{"num_hidden_layers": 9, "hidden_size": 160, "num_attention_heads": 2, "num_key_value_heads": 2, "head_dim": 64, "intermediate_size": 640, "vocab_size": 8192, "hidden_act": "tanh_gelu", "norm": "layernorm", "norm_place": "pre", "norm_eps": 1e-05, "positions": "learned", "qk_norm": false, "attn_scale": 0.125, "bias": "none", "tie_word_embeddings": true, "parallel_block": false, "init": "normal", "init_std_qkv": 0.0395, "init_std_o": 0.0093, "init_std_up": 0.0395, "init_std_down": 0.0093, "init_out_by_depth": true, "optimizer": "adamw", "learning_rate": 0.00206, "beta1": 0.9, "beta2": 0.95, "weight_decay": 0.042, "lr_head": 0.00481, "max_grad_norm": 1.0, "warmup_steps": 346, "schedule": "wsd", "decay_fraction": 1.0, "decay_shape": "linear", "final_lr_fraction": 0.02, "batch_tokens": 16384, "max_seq_len": 512, "doc_mask": false, "train_tokens": 137800000, "max_steps": 8411, "dataset": "wikipedia_en"}
MLP neurons of a small language model. Each row is named by its layer, matrix (up: input weights; down: output weights) and neuron, and shows model dimensions 0-159. Each number is 500 + 25 x the weight over its row's rms, rounded and kept within 0 to 999. Numbers have three digits each.
Before each neuron's rows, "fires after" lists the tokens most often just before its 100 highest values on Wikipedia text that the model never trained on.

fires after: " to", " would", " 18", " his", " this"
L5.up241:505507479455499510502484507492496485481521499457516526477573534467495528477556496500513510469438459536477485465476490475549534483483477465534441474542513508506509505498499482457515531485508495478540536520471523524490502451486517509525514471495484456492462519505530504490497510509488468505464472500489514469456498487502496528477517515500496510559512543525503526513513521495550511489452463502511490480500484561482507515489475496495472523500482513534487496493520484516498542484497540
L5.down241:483523514532503460526516515527505500507420443523517489487465516484505505500504504530498522509562502490523504467519532551521498487514480516480502486527501491473512503509482502524478507484508570486517474504510509525485480466522536490474522482481481538512532487452447519529508468488511513472522560530454488554477491508515506494474518484459490478494475497489510501506464496472423511505519494497477463504518504502518520464487468514448524481524471462543497546501511506493487511493501496

fires after: "|"
L3.up306:485534515510478494532487493492502492494487495479490516520457506482501501496524563527424494504528503519507463492504489485481522463474484539507504512501517463493520492494511487515489498488496526527439539504493440562482570488473490506516518518500495441484502484473538478501522534490504547482499520535500496499510503484496517519531527444468516540485531503488467500487477487448502494474557498531502514557540509441490521485482505496503449479480490505500481464504523489524511518476500484
L3.down306:496469500512466488492517542468480496492515463508491507493507521500504494487500483483496499480465555536499515481506496491495476509463483560494473554501499535514505520534485519516525490438476518536464518522502519490495499475521529511501519494503459508510523547486533546472490521498525489499498533528472502500502506462515503536503474510416497499506509482439475470543491516467522495470556512556478471548486497479481501511519503502495514559483475491474480480450493526520519532456493481

fires after: " with", " by", "\n", " under", " in"
L5.up310:507462547515499519515557502508494499481533480462472471493546505508514471484520524508506540526479413517519534537488514512517541491473498495525472491489501486506491501481514469474539541511501526461520511509492499464467540524517482521487499498492501490457483529481490504475491502489509543482518471509492514536477492485535477517548486551437469520499478505516465485537509503469509503491509493458513551512469516482529503461539502519502489500503494450491490526519496506518506519424513532
L5.down310:488544548515500514468531477499497488479521502521509534483481505500512476509486516502510527510511529478425456479525467524497492484494489529493537490501478474558476506495455502526467506528511512477493525537525500498517517543544491524500391453513510511495530502512452487523465503461475523497474549487483468509513515544503486529466532510544492476510480493505505511486517511493505550489502501522481436477498488465509487469481517503487487520496519515514513496516516547487485475495477482

fires after: " the", " a", " an", " his"
L3.up408:516525566489527499525458495472495494539472494501471454476484480475501521503471511559470524490518490528485482491502518481534511487476488553504461512540483487487485545527492474522516494497485491504494517536512487533543542499474518490511517524479509521480463518504539512508476526495471499501515480488521473445488489498490506519507494530504472534526475534483466485490536513512449515489515490553514501490512507454504491498491519453538522455545501461453486483458545485500549496455499477
L3.down408:502505498562483498511520502477478495512501502516545496500523474528526454537526428476498492467494502481520509528507512500492518497523485492510520475484491451528426514500459513490528511498474475526457516475522531491457457508521543512475513501487506530510486462476487493495511494444475524487518489498527517480516531478494490513522477520493479552525475480484474469478514553502488439474503460518515517488469514494503489493525509544466532586511498530485519493519500492504495487485519535

fires after: ".", "=", "|", "-", "\n\n", "%"
L3.up537:492519545512475519492502498489505498514479510491468493515499506521491472502484479491516495470484516503517470513502491532461525519478517472539472462497500478462474494471501512486496554506532503531499522498502467506502464517492480523462526501470523474501473552480461500497522489542534481492562481529518511482477482458527507519527489488526527527503457512527527496546461500461486472488568498503476521492540532460500560483546518486471505479478504466523518531543523503479542502461490439
L3.down537:521534504525473513493498533511517553498476442535483479522504515497519510493473497492490476499474552497519498529520459530484522518517469520553466496487497486502486483521485515481474534477514530522491481526499508483509541467443508481496502497510505483524484536537445518497507527509513492511540468471518455496529524470458527469525480475528525542478476525484503524479464565510489510517465499554475490526470488505451490482524475488498507509512484487479431498483483482459532522493477488

fires after: "\n"
L3.up15:491501499497491495478516488503532507485535523503486513503490499569482509501524497532516512459469502518507482535446495481496549486482524473496465523489504500483511475477506464501506492526493554499503506493494486530496503500450488495508503462497483432466489489455472487539517530538508487500510459518518504474519494490558524546524467508463481505518487524498475504513499496470547489470477470518501518516542559457495509491551472536540463533448466477508516465533503525509512526454516506
L3.down15:522516549493474523485507498497503516497475494491451531491497459434489502511524480527516483511520475530465482522480515487513492503505513494526526516511495489498544531501532522505541506501488488473496450418526491475529550458502507475499496513527543506502483493542501475527496468479520521534497454507490472508485488508494471468522486547496481460533509494521503566496512508502449488514515497492482498496537421498468461507475495484491492485516477518532506540474532511522512470553481498

fires after: " |", "|", " the", " at"
L3.up78:474489498539494507502528513530536481524485471477442497524505503505474488468501500496492488492525509490497498533477509466509504491503493515533470517508486476508517452470502469507484491571493547522479545462508468509508517483509485503534491515500494531476529511491521458446491488478514493536516490504506492498475461451531522513562511473503467563518479504535449545538500539505503501489525507494478525551476486453507463496523502511519507439494490496502533516486474472541482474464469519
L3.down78:510485509489501529484510473490469491477496544518510514483507536535453504542503494519508487530464523460524508535509489506467475482513536456486499526517466495535518515467514529477499479455497537481491503467527561450483504492507507519493529495496512480504451470512446493541503491467492527495540486492462498533560470534464507492497485515494505431487507487477522492472458519498510477500504535467498495526515533541463507529513505494492488462486510482507492503547518564489523500537523478

fires after: ".", "44", "°", " |"
L5.up117:528488505508497544518489493485537540482515518492454524498543513498492474500487466463490487493489530472486493547469500501528443502491535486505480487534515467517504457528515523510532537494463503481463505513549459461521463500519513458495506493485497492513506524483468514509532466502475502512527523530509461524469492463483517496461477506490489504520473495504573455531518481463506494521498506473492578528500533493529517469490484489505499521463512455486522479552520468515530500497483463
L5.down117:552505492507475516491485493475527485496529467508519499494506514484491500468462497543552495508532528562505503493478508473495492526520516471493469481514489526525527467460495520505512533461515512475469533512484472506460544508494519450517524508519507507508507516518484506492533530416555507502501496532534493474477479486523492528450514469481504444502484517531480481493466549496518515475503464548478453535496483464504477514532516475527511526491522462465506496500549481490510489491487476

fires after: " was", " (", " \"", " is"
L5.up57:495511501463509502492548485504474497507463479517497499494516469473519513458525525518476545484511483503438514504460489489494564525475493484493490522493476496511469514541521495489517500495486493537502502528515487490499488461507544523507515490483494533534495519463503466428492542506514525521520453478436444513480480492538498493464524535456448508506495527478480486551567469492497502503471499476486486505513482505518488511524509545516532493515491505463489538507483458502539483510523517
L5.down57:517494511479518469517504487530494490508468526449499516503507540507516495462523525465480472531468472508495498518482505529480526492534489529456521456497548507498490553460468501448545538492514501451531494539470549488485496553499484469478489509497456504485517526492528475499518508483465529486495516486478528514508494492538546468492500477434473509503531525482529501546484492543509470483519549478519492510483521488478491520518517497488478523475495447536482523487447503506481514504483504

fires after: "-", "|", " |"
L3.up357:463512538509499516490532503521475487452516478476485504501483470476549473497585514481476558512498470508517496528525511491464499486495525515550496511508502453497494446494510514475499538520564510512481548498502497509469458522470467522512540517487498500480470498476489511513516512514523493509501487467529496528497463503496489493494499501465496513507527495483454498492520488501526516462566495508531493527522455470498521469498540519502432488515495495488475477533489511527550534467470510
L3.down357:491524471509490460482482538496478501529510438494493503516560494513527535495493508509488529509511536508507481502485471533488479465491460518461519487463517532484484502509526500513509502495485530487485526478515513479472464525495486524504486545481448491505546517482496514516508472534510514518510543493492496441487502502508564508446545482474487525500534485493455545533444540505567535524492488471496487520493527540493496464504514527499495477478463498537507474469466517504501527488492466

fires after: " to", " on", " not", " March"
L5.up285:502461468510462501467471497579525471532527485520459506478523578446495535446526434483498488476495482493472523495492511504558457524516522463548486506518480494482502495476464488461478514508487508510501518503491506485507510478523542515539515499482501515486484507534499481494524470523481473505512476523459497518474483485490500515516505510550492493556486504497516519502504477480515522534512517471502493507512473535473534475501500541487472484526509501479455486505488541531453501475489495
L5.down285:516501493480469501485548473530496471497484502511518505516529532532506491503469543503528530492526489508552524470499493492477503526450490544520508473489452547492511448507486460512484546535499498462455516476485545514489503446480482505493520526542520511518478523502485509475531470497504455523475545518465510514474492486519512448486526518488512484470481498483507513461488518491513498509516493530455492500513503492520490462502535436531538526518476507485457510535520528447514480468475488

fires after: " to", " can", " in", " would"
L5.up370:496442512474491497524497508492531506460473501497426513465544515507529486487529502542447525468497446536468521492499513467539482482499482527574445507526482456492531502476517489469531504540479499501532534509505479473534487507510515528494526471490501480472471503494528484492455496499492454505502492471488532462484522460495519492480510495519476517556504567515506493527499500521510511517479483524485534503513515538499513503495515505524493521535516502502495464465522525504489523486460514
L5.down370:513488523485523469477456487487492507528495507525491481517531512477527509513523487509540480456462516486493498488532484573511497509510506523460454480544457529516507536512504466496513493460477523465499449566476521506498545538542521494503490452500471479515557518487462493517510513543488497480520485515495469502484511508526541480475521484465468520484568496495507497479504504518518445479504482462475515531479518506510538466489488510455517500481513479553486504510495494497507508498479475

fires after: "-", "\n", "–", " (", "|"
L3.up75:466463532492470506493548535522492509469511534468482487511474522550551488492571510493501526514492495509516517481525489473501541477496524512502491490487510472498505474489496526529513520528509497515512518505490517513491465532470485531500521469465507444520466487477518498549513512480500553505486517502486525501492481486482520523467492493473512539498508526479453508492531469475560510458531483514481508533493479461531529511506485515559449492478520499480517464546490479510545499516442467
L3.down75:495518516498473488507543474496512480531502554504499455524519455524518500508466501527511543509483482500522555489530526456507504475483502449529487508500452488497536479490483478488513475552465511472475486463517518493498473520528531441520490487486525527496524512467509503535494446472440520532519538464482526490486509498485542493503479491501536503523478531456507536488484515499508501518469520497495493497473502515548557463527455500492521495516493496552512504510460495496485499530481462

fires after: " the", " a", " an"
L3.up431:484467538492503516519473487490490472527482456493480482519507519521496520499497490511526517455508483524466494503498538474533497535473480496552503526483482498489426540537484478506462502508510497501485481525488496536490520536462485533500515531513485522460491527446519482490504520485502511504536446523562513450466478494499531462524487499498469505530439521507482485454490503489494495533511480482474544515537496482487470488515533505502517487538500502459483544509490503503521516440547493
L3.down431:517509480515486500494525541548495478559497498477496455511487489530521483527509501487534539443511508485491531520497515488503519516517525488497521516452514491522456522511446480515488512488471506504489487458493499459478453515478475497546506497500501548445493507500484463494543478415484523462504498490494501513442499485534485540514494519489489512533490522500485527437502490498529472493508496493511501466510452518511514526499528537482510562478498475505513504491495495498518489549548488

fires after: "-", "\n", "\n\n"
L5.up523:486490547511485510480502499500515497476544535509506506472511502538547488518544560502506513467508507510509507521511523511490531475483530500535468477472520499487449470511510536467491486562540502494506461484477512526480460496456487525463530490477524478489482459477496493479477530536481509521511482451504504497485514494539481497516446504501519524511440525503466508486522450472511492434542503464497512492520485453499501491503504490508470489469482511514505480533485562518523514514507545
L5.down523:498492507544471479477502521498502496516455480527548515489528510466536475492466488499505547478527526488463460519495473570480448473560497500456522504482471483546491523500496543541498492480495549488529493532544477509481474548459492472497530515522462509484498493485459504518512458496504525496530474506470505486483498457488507467478461466517502452508512519465507502561492509506501469480486509503509492558506499525531519504495490515478503490511494497496511454544495511500513516498499463

fires after: " \"", " |", "-", "|", ":"
L3.up302:477505533504544524515528527534510494481488519474479499493478513521477455480506533445473544507473479482492520476506547495523509467503500511515509503480471467512524435510472530498493539514526498482507535472514467505522480512563483490532506535477517465463481485484512449492462486516512501484493518506503480504483507481522490527485537546503501541504508503515469529523545552497468494480516491491495509519484515451530524507490507516495481462504522448446519463540457537524483492465533493
L3.down302:510520530516543512503499471573457496475479508498495465520435502546463473513514479511501537485503458482500511499506533539498504509510492519460502510497506497482529527511481506441537508465472500495477496454516491515499500523558494488499498497453543472516554503485528494485492520476482553508464503520507500486457491502476501520490477481461506507504468519521490534456503471482466463480494494521489485489522488546502550477484518479486519489496513520497502503585535482533512464491506488

fires after: "|", "\n", ".", "{", "\n\n"
L5.up533:500523537522486503499542524491499491460523514507450479498506498496539483488501532513463529516449447532517493502501476492471516512487479459501446524527474488504504499456518514468465510508480493476469521505510511540474508481509536537541513477491457482510484539516516481505505521518510494487594508438496492520504476497553525531534482495462482545485503525510476539520501507503535472468518502477496468526499488512457491498551486467518512503510507496476510520515484469544521471473485482
L5.down533:488482488479482458508508505508531491541535521490496479504518500548473500483486521473493511520491511467516558498505532478447522478513487481500484469533525522500516460498511514476518508478499502516543500498489494506474436495493527457491520489461481506460529490517444516508510503562538481502467467505505495566484563500487535525510510498510484508504507494492449496508476541518509473483501513471508443540475466479468517481503528491535528503529519526455501474550497457488509479502519471

fires after: ".", ","
L5.up508:502519461477539503506495515509554483511560497459464503492547512476515490504518474484500486511504492517519439528470485516501479488501530498528489475555483502494445492478475456453490552516499522514506515517502529517505506512536530488504479446485473462521507498498515459465490475528497494506535494485472504510473474460476509548551516508493467517498473545515518551515518485503476515491542514416496531517512509504547523501519508493480485511496457522503521519507520498512501518500524534
L5.down508:491493518507511502500479522455440523523491503527507528502481485475522509493462499512505506475520511476507546499476529467504517496499496487471499474504520484504527464465525550472482471489512484513520496520505542486510521500487492491508535494477561531474460475490483513538513532457499534557510471512497482535533513469506468498482489440473479497484488457499533516485520510484563487511486447523509540533492520483461544528450502523529503486493508506518558487518472508494565490484467508

fires after: "°", " 116", "89", "44", "″", " 120"
L3.up51:507496500521469519472574514469484512422525520503469546491559497514481505498494492464475500499487535497487471505510472528484508494483536479445510469540502472486502513491511516497504521489475476476513527521503493524483487485512503515504520458499512417516473506516464495499493473514491494499524533503497510481504501501448480554467533494483514486492534502461534466525465430491519505494481464550496523506510541490489550495479514484530502539494502498493512461537522497500504499541485482
L3.down51:498506540494488526492489482531511523533491522481440520483474506470466485497499533521506507481508475482458460488489508477492497479494509496514504533447500490539518530490551470510494491488512487475511534515500520522562525515485499493543472566553506510518499458472538479507496498507496448505473453516513493489520527515540524495498465535531461518500503490531484515486515539496484517528518496459495534491468484511493472545492518502526443427524473484445505510524470494497500514493500478

fires after: " on", " in", " to"
L5.up549:462497510518496470447517437511549501496524516496483524498498506467474553491527518502460511479515463514471522518485515474485492552469523461509482524513533504457480517493466502474478548514487496484503555503478460500502497502527512495491502505507502519415476546491570490486522477499500498518505480493488480519477514508543454506544517482507495472491499505512503486513518501512534521514513502462504498504511510525471495449510507540532508493515525514528462546461470524520467452513506516
L5.down549:512489522477518530491434513473479508543497503488474473478476456491508485527535539549492509512515501457500452512481513496463494492510471495523510520473478490451519528511511501485508453489471487530490512477511526483449529498485529528499519507513509508470497549481508478515496540502537494493487490484480494450491496530546562489511514459507498464494517513456487491474511471527432486482519515497526476515522498553498500475518451509527493502477514489505532520531495539448542535522483513

fires after: ".", ",", "\n", "\n "
L3.up548:499473514477442510500551503509554515460500492521448526503529485514508486475522468480484534485500496494490483520501508471518515493483498482520445494515535495496513515477520478491477520478473506514516524501521496508538479462482485484484506468501485512500508500491509480475507512518453524489521540500458508477480492461511513558458529514472472501536516514491506477555499453519479528490546492520515579529489551487511544528494485528486477516485489501498507500536449495518535501462452444
L3.down548:503485486503501533484497521447508496544526499495523512470471469464495556425524508503556507472498523525549528547474481495495494531492472500478508497462494512515487558499477510556490478548477499490510499523503489525530497486437460479514526518531484485528521474450533537502502490501517463520523483477482487481494511466494480510465463459534502500522502477471515478519501504518478518546537478519468490503514498525516523534497469464505502524542502491471458513486498514509492489519477470

fires after: ",", " in", " 18", " New"
L3.up178:453460481475528512504514544491509518459506483526471572492503526492512523541512500521497515447513507519486499467521476461503477533483535507509515485495514484477506492506501473511539486512454528457502515505494507517473484504514486528524498474479468458511518510495513483534517452477526559528508523541476495478483516488508500536470505483462512493455504536515496508489510472521507561537435451491484508512509470521482543475493533546511512489491541473521510460475472504532497512490526480
L3.down178:508510544477533512478524479485511504504508498496544528491480516492457579503514515506522506515493534536505548511510509473537484492479504463476508538478441527511482519474523466530514492476507500512527475537506492486506496547495474511501473508486499459505468486488502484538465488519500490485481456468499467538509471515488499473505480539474534481508510524531501462515479532471580558500470466510485499502458493479508502546495504499556512510484506507452467493482516536500475504477462492

fires after: ","
L3.up261:514506488484548501485485507489462524491523512485504547494522507475511550480499496494481502472433522509460504438505458479502511539470491505538489489542478482486529514529440486516469504515482537466516528529468494516531491498489543514534487468475471464475523494534536489472462512506540508508483523459520470503460502503541488533487502465495497514555463518490497496516494469491535516491466456527502479522508485511467473453509462503490508495491475513528465499494486481504531528450507486
L3.down261:507478518473535502496506437480528516490481456468510488510468502517479538471533494531512534528487478495484563546500462454511464506502506556468506536485528499497473520505503487503479477489527575451503496525502430513503475506489480513491462513509516514530541499536516494511455506538490515539533500480495487501549496487529477475499477509505513487500494474534502487526499530497494512487506467529494487515478473467528541524459550489458491511475517517470490497520523512484488520480485468

fires after: "|", "\n", " 1", " 14", "-"
L5.up75:502497502521478507506518467475484487473530508479501494515484491509501525463554539527467520470497482522522529494508470486483532518496497513497506536543502498499504462485483479450458513528541511492444575496477455506462529513496488501505518503496482461488473557488499454493493530494515538470524527493500464511493478487527514532507525530445503501465519490473453511461495525531514477488540505503516506538565475456479510485517469483498446519507527489519488516474511510524502508540483478
L5.down75:538488515514498533554487478526516486489507489501468515479534480520555506499515503488524495545490502535493495514507534532461500474449497533480517486504504513544513524479488515483570515501449528522487509520497504504479522492455489499502548467509430473506508518483480483471536511502507475462519452492489533486500479511453538484535532497512471505467513494539514500514509530522525499483472495501477476496495547497493430490470513449505518472505476475475467481505540494490491496446488505

fires after: " (", " $", ","
L3.up577:508437534470509516499524506507493469470482538521442461493539534487507477517506516462521507475472506529463557480506496532542511465501505501536499511488503466455519462458513490511494527552500482501522510494506486503492507499503478537496506486485501467487496529481537501514431500488504499531499492503533493474434520472465490501475491511495516542555501507508454530490561524437510475518491503515488523504505514507524514510486505505490492490537544469475493477509502460498506527452527503
L3.down577:505547469510490498490474504518521511464485522503505458505505489459496480538491545505500525528500469519485533459556443487494517474497485571503471497481488448491525478521480524503483532519494500499482514529518462558463477503503528502484475491491535439522546449516497462487481490447492515511491536478550500500491508479488481488514531503487490485512511481519472502497472507517473483497510497463480522517494487535512513504491484512525490509468550512519501489550562459548515474505502516

fires after: ",", " in", " May", " August", " January", " December"
L3.up544:488433517490474514481557504509525521465530492495425509486486507534532526503491420544514526497466508523463503455480484480499494488470548490480534495503485508471501496492480482475543505466481519449501489515498523542469533501513536504520482496494477473499504540479525471475460525484519515496507495522479507471472520483513506511506505485477495469532527568479542505535484480494479537541491494515481500534485498476490538513496478513523510509491517456473518509469508540529495533501514489
L3.down544:491492533479537507529510514501514519515534515497482472496477541495450467488544475514489475456500498518493526502509456511514504477490479513471527525526477515514517498521504495488530509505521470496526492553511532501538495464511477510498479491494492533497496477500495496485535470542504482489516472502484479491540528502517484449450507552528474528518492450552525489473538567481498492490524471506495501505461508491521427479459546523520472534510515505455486457532497486520544490503462480

fires after: ",", " However", "."
L5.up22:482531525492468497515553506468493491513520465494455493480509501468492522487488528506503523491478519538491495520473472522515533490498496508501486479516511509502471535474484470460491533506468538482507517522497507531511516477504536489506507495493446478513512544503499477464461491548506530493515473499445462480465478478503489547524504520485462524541499541481505485527549507447477496437502503496505504529535549491494468525479472491521517481488504482462506498473460561542542520474529465
L5.down22:512525506482515526519484497499496474483510506484479527487469486477483491509520515533491498493535486501533503492503546517497506484515537489492496477497492476527502503469462477516458531517501486495540523496468567556487467484570497532516431497437495525509569485485464500498464507504490498529459519512503457522504496534481513477530502477479524492476504482513515489455506475558518508498502508473480486458512483560490514490467521486537504486482523482511533520492457501448497476529535489

fires after: "\n\n", "\n", "."
L3.up480:515490511504510498499537492473532517475536510473483528489497506514512489511512514520528491478433458530506476510487482498503502486478508472499456495519512496475472484538489531454536559525505513502497490499505488487473509513509470516484512488506532466523442542486514525484489568505493518508524494496532508477497508489512508506463477485503488490493471514506519470528505523410541491442526498487503538508526494434521527467530471469503515542444489494474512475460524535530507509531476484
L3.down480:485484544501512537488494492475508534478462485466537538480515504497493535514509471498523487511513488505478522493510472497492449463543506448517506536503482526477490532535511511510498507499513488507488494515508470507490463490465528504475502468511485475502506502492470504516479474460528450563483516483541506559503519468505464481517490491535470515462540519535485529455435489485492517541531502549524519502527488513497459495529525510478482502490492484466512496502528555481443487475534467

fires after: "\n", " –", " of", " with", " for"
L3.up250:475476476491535499487494534552477487547526492469508469508532526564492476496488531488497475475495481554517513489477495506483545466498458529501536484489518499501501469506475481499502538512512531514512503482483502528458526507467459532517517514507506466486497532466500483514464528522502560516476501503480512486517466485525553549526482515474487516503448476519454484471540530447508499463528516494497478532476514496496518523548522509474493469483471510479507483451500478519525535500526516
L3.down250:469476438489520519478496489451497525521510487488542528477524462504525524517508478524519467453491474496500522489470480468493469537543473489554480446523532502491480529526506502501519493476547462474516494510498489484535476517485503523474513474503504464500507519461488518471507532511526524518494498446472512532473512460493544511513489543485501496525551455471537521541517456491520509530515497514531514522494522477526464520508522483532486485492502502504452462512499541528463516492476504

fires after: " in", " can", " of", " South"
L5.up170:521469499456503502484508488496519516493485486464501497502532484488490509500489512536474486504512529577430493509528470468538481521466491493478476519491501484473473519538461491514481533465484482488543506562506505466507499516514564515500485455498445475483475512560560494493464478485482491536512478538486509471500539499514527504511474528509524487514477511463497504523539500477509552521472446527529509518506515503504509529520515480514510495524513501483510486466494481479502523482558492
L5.down170:497477452523477549502523503526492471479503464518522506512487482524495501480504467505524484512515570467577545513503482489460482528497520523480512488519473477518490482505511518509500480481562499498473508498454507485501521498465469495455529532457516506493466452508483486511478463554514491471515536497487510479475524505508498474442534482520507526503516501517521515520485492492538499533502519522450485519460475504518532508513484522476493460494530489457515515524493477546470523515444508

fires after: "=", " the", " (", " a", " in"
L5.up354:488482491503486520503504503484529508478454494470459481508521482526528501502490513538544539439493468524508493531459454501474537486460498449530483507524593498488484488503510497486481508510517489548490490513516486500497486534492523490524504503470478454478471560496593509520487515479505515506475491558515521492500478455550538521507475515488501483504486494500458528520538532489520501492471494471506507502507466497499482546512498524504520498460480525484486499491515495501498525502485470
L5.down354:481517484446515496533489515471502504469497548509491475518485498508451507516467460520502505542516499508521496480481501459491507499505498489522521452505494500538485532517503516505506522489523505479492527466517500502537489516464539482501542513491524517538488456530513565470484458505487451469505518479471519521535533497500468467507464529534459549487508492490514502478450486559501497527513492556507488501554507497524502508424490453493490488497485495506461502490540515512507512456527497

fires after: " was", " are", " is", " were", " been"
L3.up9:485490510477459519532503496519491514507489510513447498479558514460479448463483524512471511510502514546462469485484542491503523483460522468506456467507513495485505516501525501476520541520478488522503516556504498491540557495551519502507516485495506494486506498496475448463483512534505478493536476473481466471452470490522489472483517505503453525507545538466504528554551494481459494487504471483505498493502501478523510539500506488506541469521528492445522500485479513497473492467506528
L3.down9:500547475478484468518438509457502514534512484501468524491479523544552461492511454522519467528478512498498516519496502475463480515486543489460491462535535524517478489527504461487513482454498481482505475486485531511543526525533515524530519516494509495491504488486511504438524564419482465557495484515553525488479465473553499513493508493501491502495512506467487495508528511475503508529485538500497499488452469512495492516500499504523469492516493517482457505504492509484523516490499528

fires after: "\n", ".", "\n\n"
L3.up432:487507512489495499528499491480553517506480455507475514484538451515509518529494473504493525512464478531486488494471529475523512507478491491500470503516486501503501465453508486470530476451493512464491537493497499522471506477505526499486500528495474486491426558492501507470522530502464500492523477475508494500487510500524490522539535516499460474532476512520477473526531541485515530417508493516519526498560546469490509500495435494522545498458547506504520477506523463506467480468498500
L3.down432:509474485486478507489493506472531520497492518503469492476499507463490543522518527535490499492531544509488501470525442489509484499452482501482508503479468499529540502493503541458521477479496559522508483497517474533485446485472491507477467520480482503525511531549516493482466513495512484475543498523476431535518499513465510471487472496511507511526506499489473510534445513564486467509476489526479499563499533546529452497513484489498502540505524479461509554471503501492524520506505519

fires after: "|", ".", "\n"
L3.up454:512541518513479537513515502507540510427511506503478524506488537514510441500517504546464519464504485494501472502489461509486542520476490512469474499511471457482504505492512535527480499473485508500467523513503417545487502518474502509495519501503482535467490507508496433503544520490526543488568483480519495492489516475492496513523494464476478534479528511521491496547471494434509484511533445493488519516486524446499495500522495481505469535482496516484485487514510538508526487495470498
L3.down454:507512525507522502479543543471523500510498477508521491522477496437515507546494483495497492533483531504516501511486455552496497461485471528480485519470528532547514503463503510550502516443481518514495504490471521561482494509502485460522471500505476551559516489502461510491480527479519511516484471504505528505504498477467487498481491509470504504475501532530495473536458524462522487448530504548470448495509467465550514507477453488518508539489500514490458482506531473488502514519499476

fires after: "."
L5.up81:479507524472488503528528509479553516468482504457512503470508503495459511502515487530508506494504519515500469502476461496535507517499533519520439471510524472483482474488507495523475515491480525456472547507498478507503550465455481487472503463502481499525489507485479515471544538492515546486502524491506496483449556451500480566470479499498505528509516498491489503494475508443519498461478486525479534538510549490491526494509471474544495516442509484542500471537486485532538522489502488
L5.down81:519489494545495501505479496503465466522518478474506502495466505454524483469480485515579503543498498536486474484466500516508483433505502501474520486494518541522505492511537544515465592455496533475520513562501492479467478478476474469483469528514476507507533528485516491516526514507505514530492526481526494494475505495538484551455491473488532489531463517552469495519468489507470516501526486514483473506503495519535491510471482496495501515459500456498523498483531505481500522500491486

fires after: " the", ".", " The", " a"
L5.up456:495496528494571503498491490510468531529473509480496473506501480524512512477542567509487516499498485529489480493521521507532491478483515535490446467517516489500466524494500478472493514543510467471533504531437503455485504530485466527474496472495451447524500484517548491488474501551477496501502499479501496466454505496514488523494487550454502549511502538509472506498517483510463515475545509521510485507480474468482513493525530532535507463501490548449505528516506471496544492493516505
L5.down456:528480517477477515522518513473500488509479489515540513522502525497526547457484490506560496507530475462522462480507521473484492516496463545508492536497494533474478502498554518498480481510505487543556522521523534492471497522525535493486406488467538532499547481509475487487489485549526489509493527528496494481462482476514441526449465500501516499546531482488512501479497485510447485509484472482514533489499489548495490515532512514465501467489507477506497487489488501503505484462522479

fires after: " 16", " 18", "18", " 15", "19", "15"
L5.up168:500474498491515523492498501493524531492476553444467480445492528512500504500493487534499506472462496531505529504479494479540542526469482527487524494514567484512494480457507518491500505508472496428488518515543446522474490505530521548510524481495527516518479559472507504491487482486507523522511508453515481471468501465533513540483487525485504512526503466485505521471509537489533507501495470506488527511521498501444515514518472452530490467484490479523511491508484524551514539513447478
L5.down168:504491496477514484498508480508447496516468462484509485485477469562493451507473519528513519527530488490523490517490555484483516489467479553503543490516474489530477513503478530507512460445504460474510462517458528501454484508495512506545487486483498512473524483487531502485539493479515504539469466552483526468496499541535505503501470515486499532492463485513509493509491523554471519484532509536490467518480524553514503522477502517532472493559467507511545477481475511537515480480502495

fires after: "|", " the", "=", "-"
L3.up355:485515521475483525513503501520518459464500518474484468493501494516478445471504570483503521482520459557512512510496482474471517518478525523490467519527568467493489494486482559523468539490507549503470527506494448513459513515514502516529502491474496488474525504502487459500493516508525524512534473463509463476489504478520492557510496485477517535530512525496460507515511498509514531433519513467507503538479465465533509494517537502536477479494488483486504502496529498531444492481469503
L3.down355:510510510431497508506503496511534526482463533505541442497465503500487507513477506493523504501471495517527518486525491521522561521484537452486465476532556488487516502493472526492477572488497512549522525520510488532504445507490455470486504492486456466542532470506524496485478515504476500517543543509465510459478511482462507516498464497479498520488512519499467504475532522519473483506475512491484483518533491534499534527458491518500496502495519478471525486501515471501564467508532517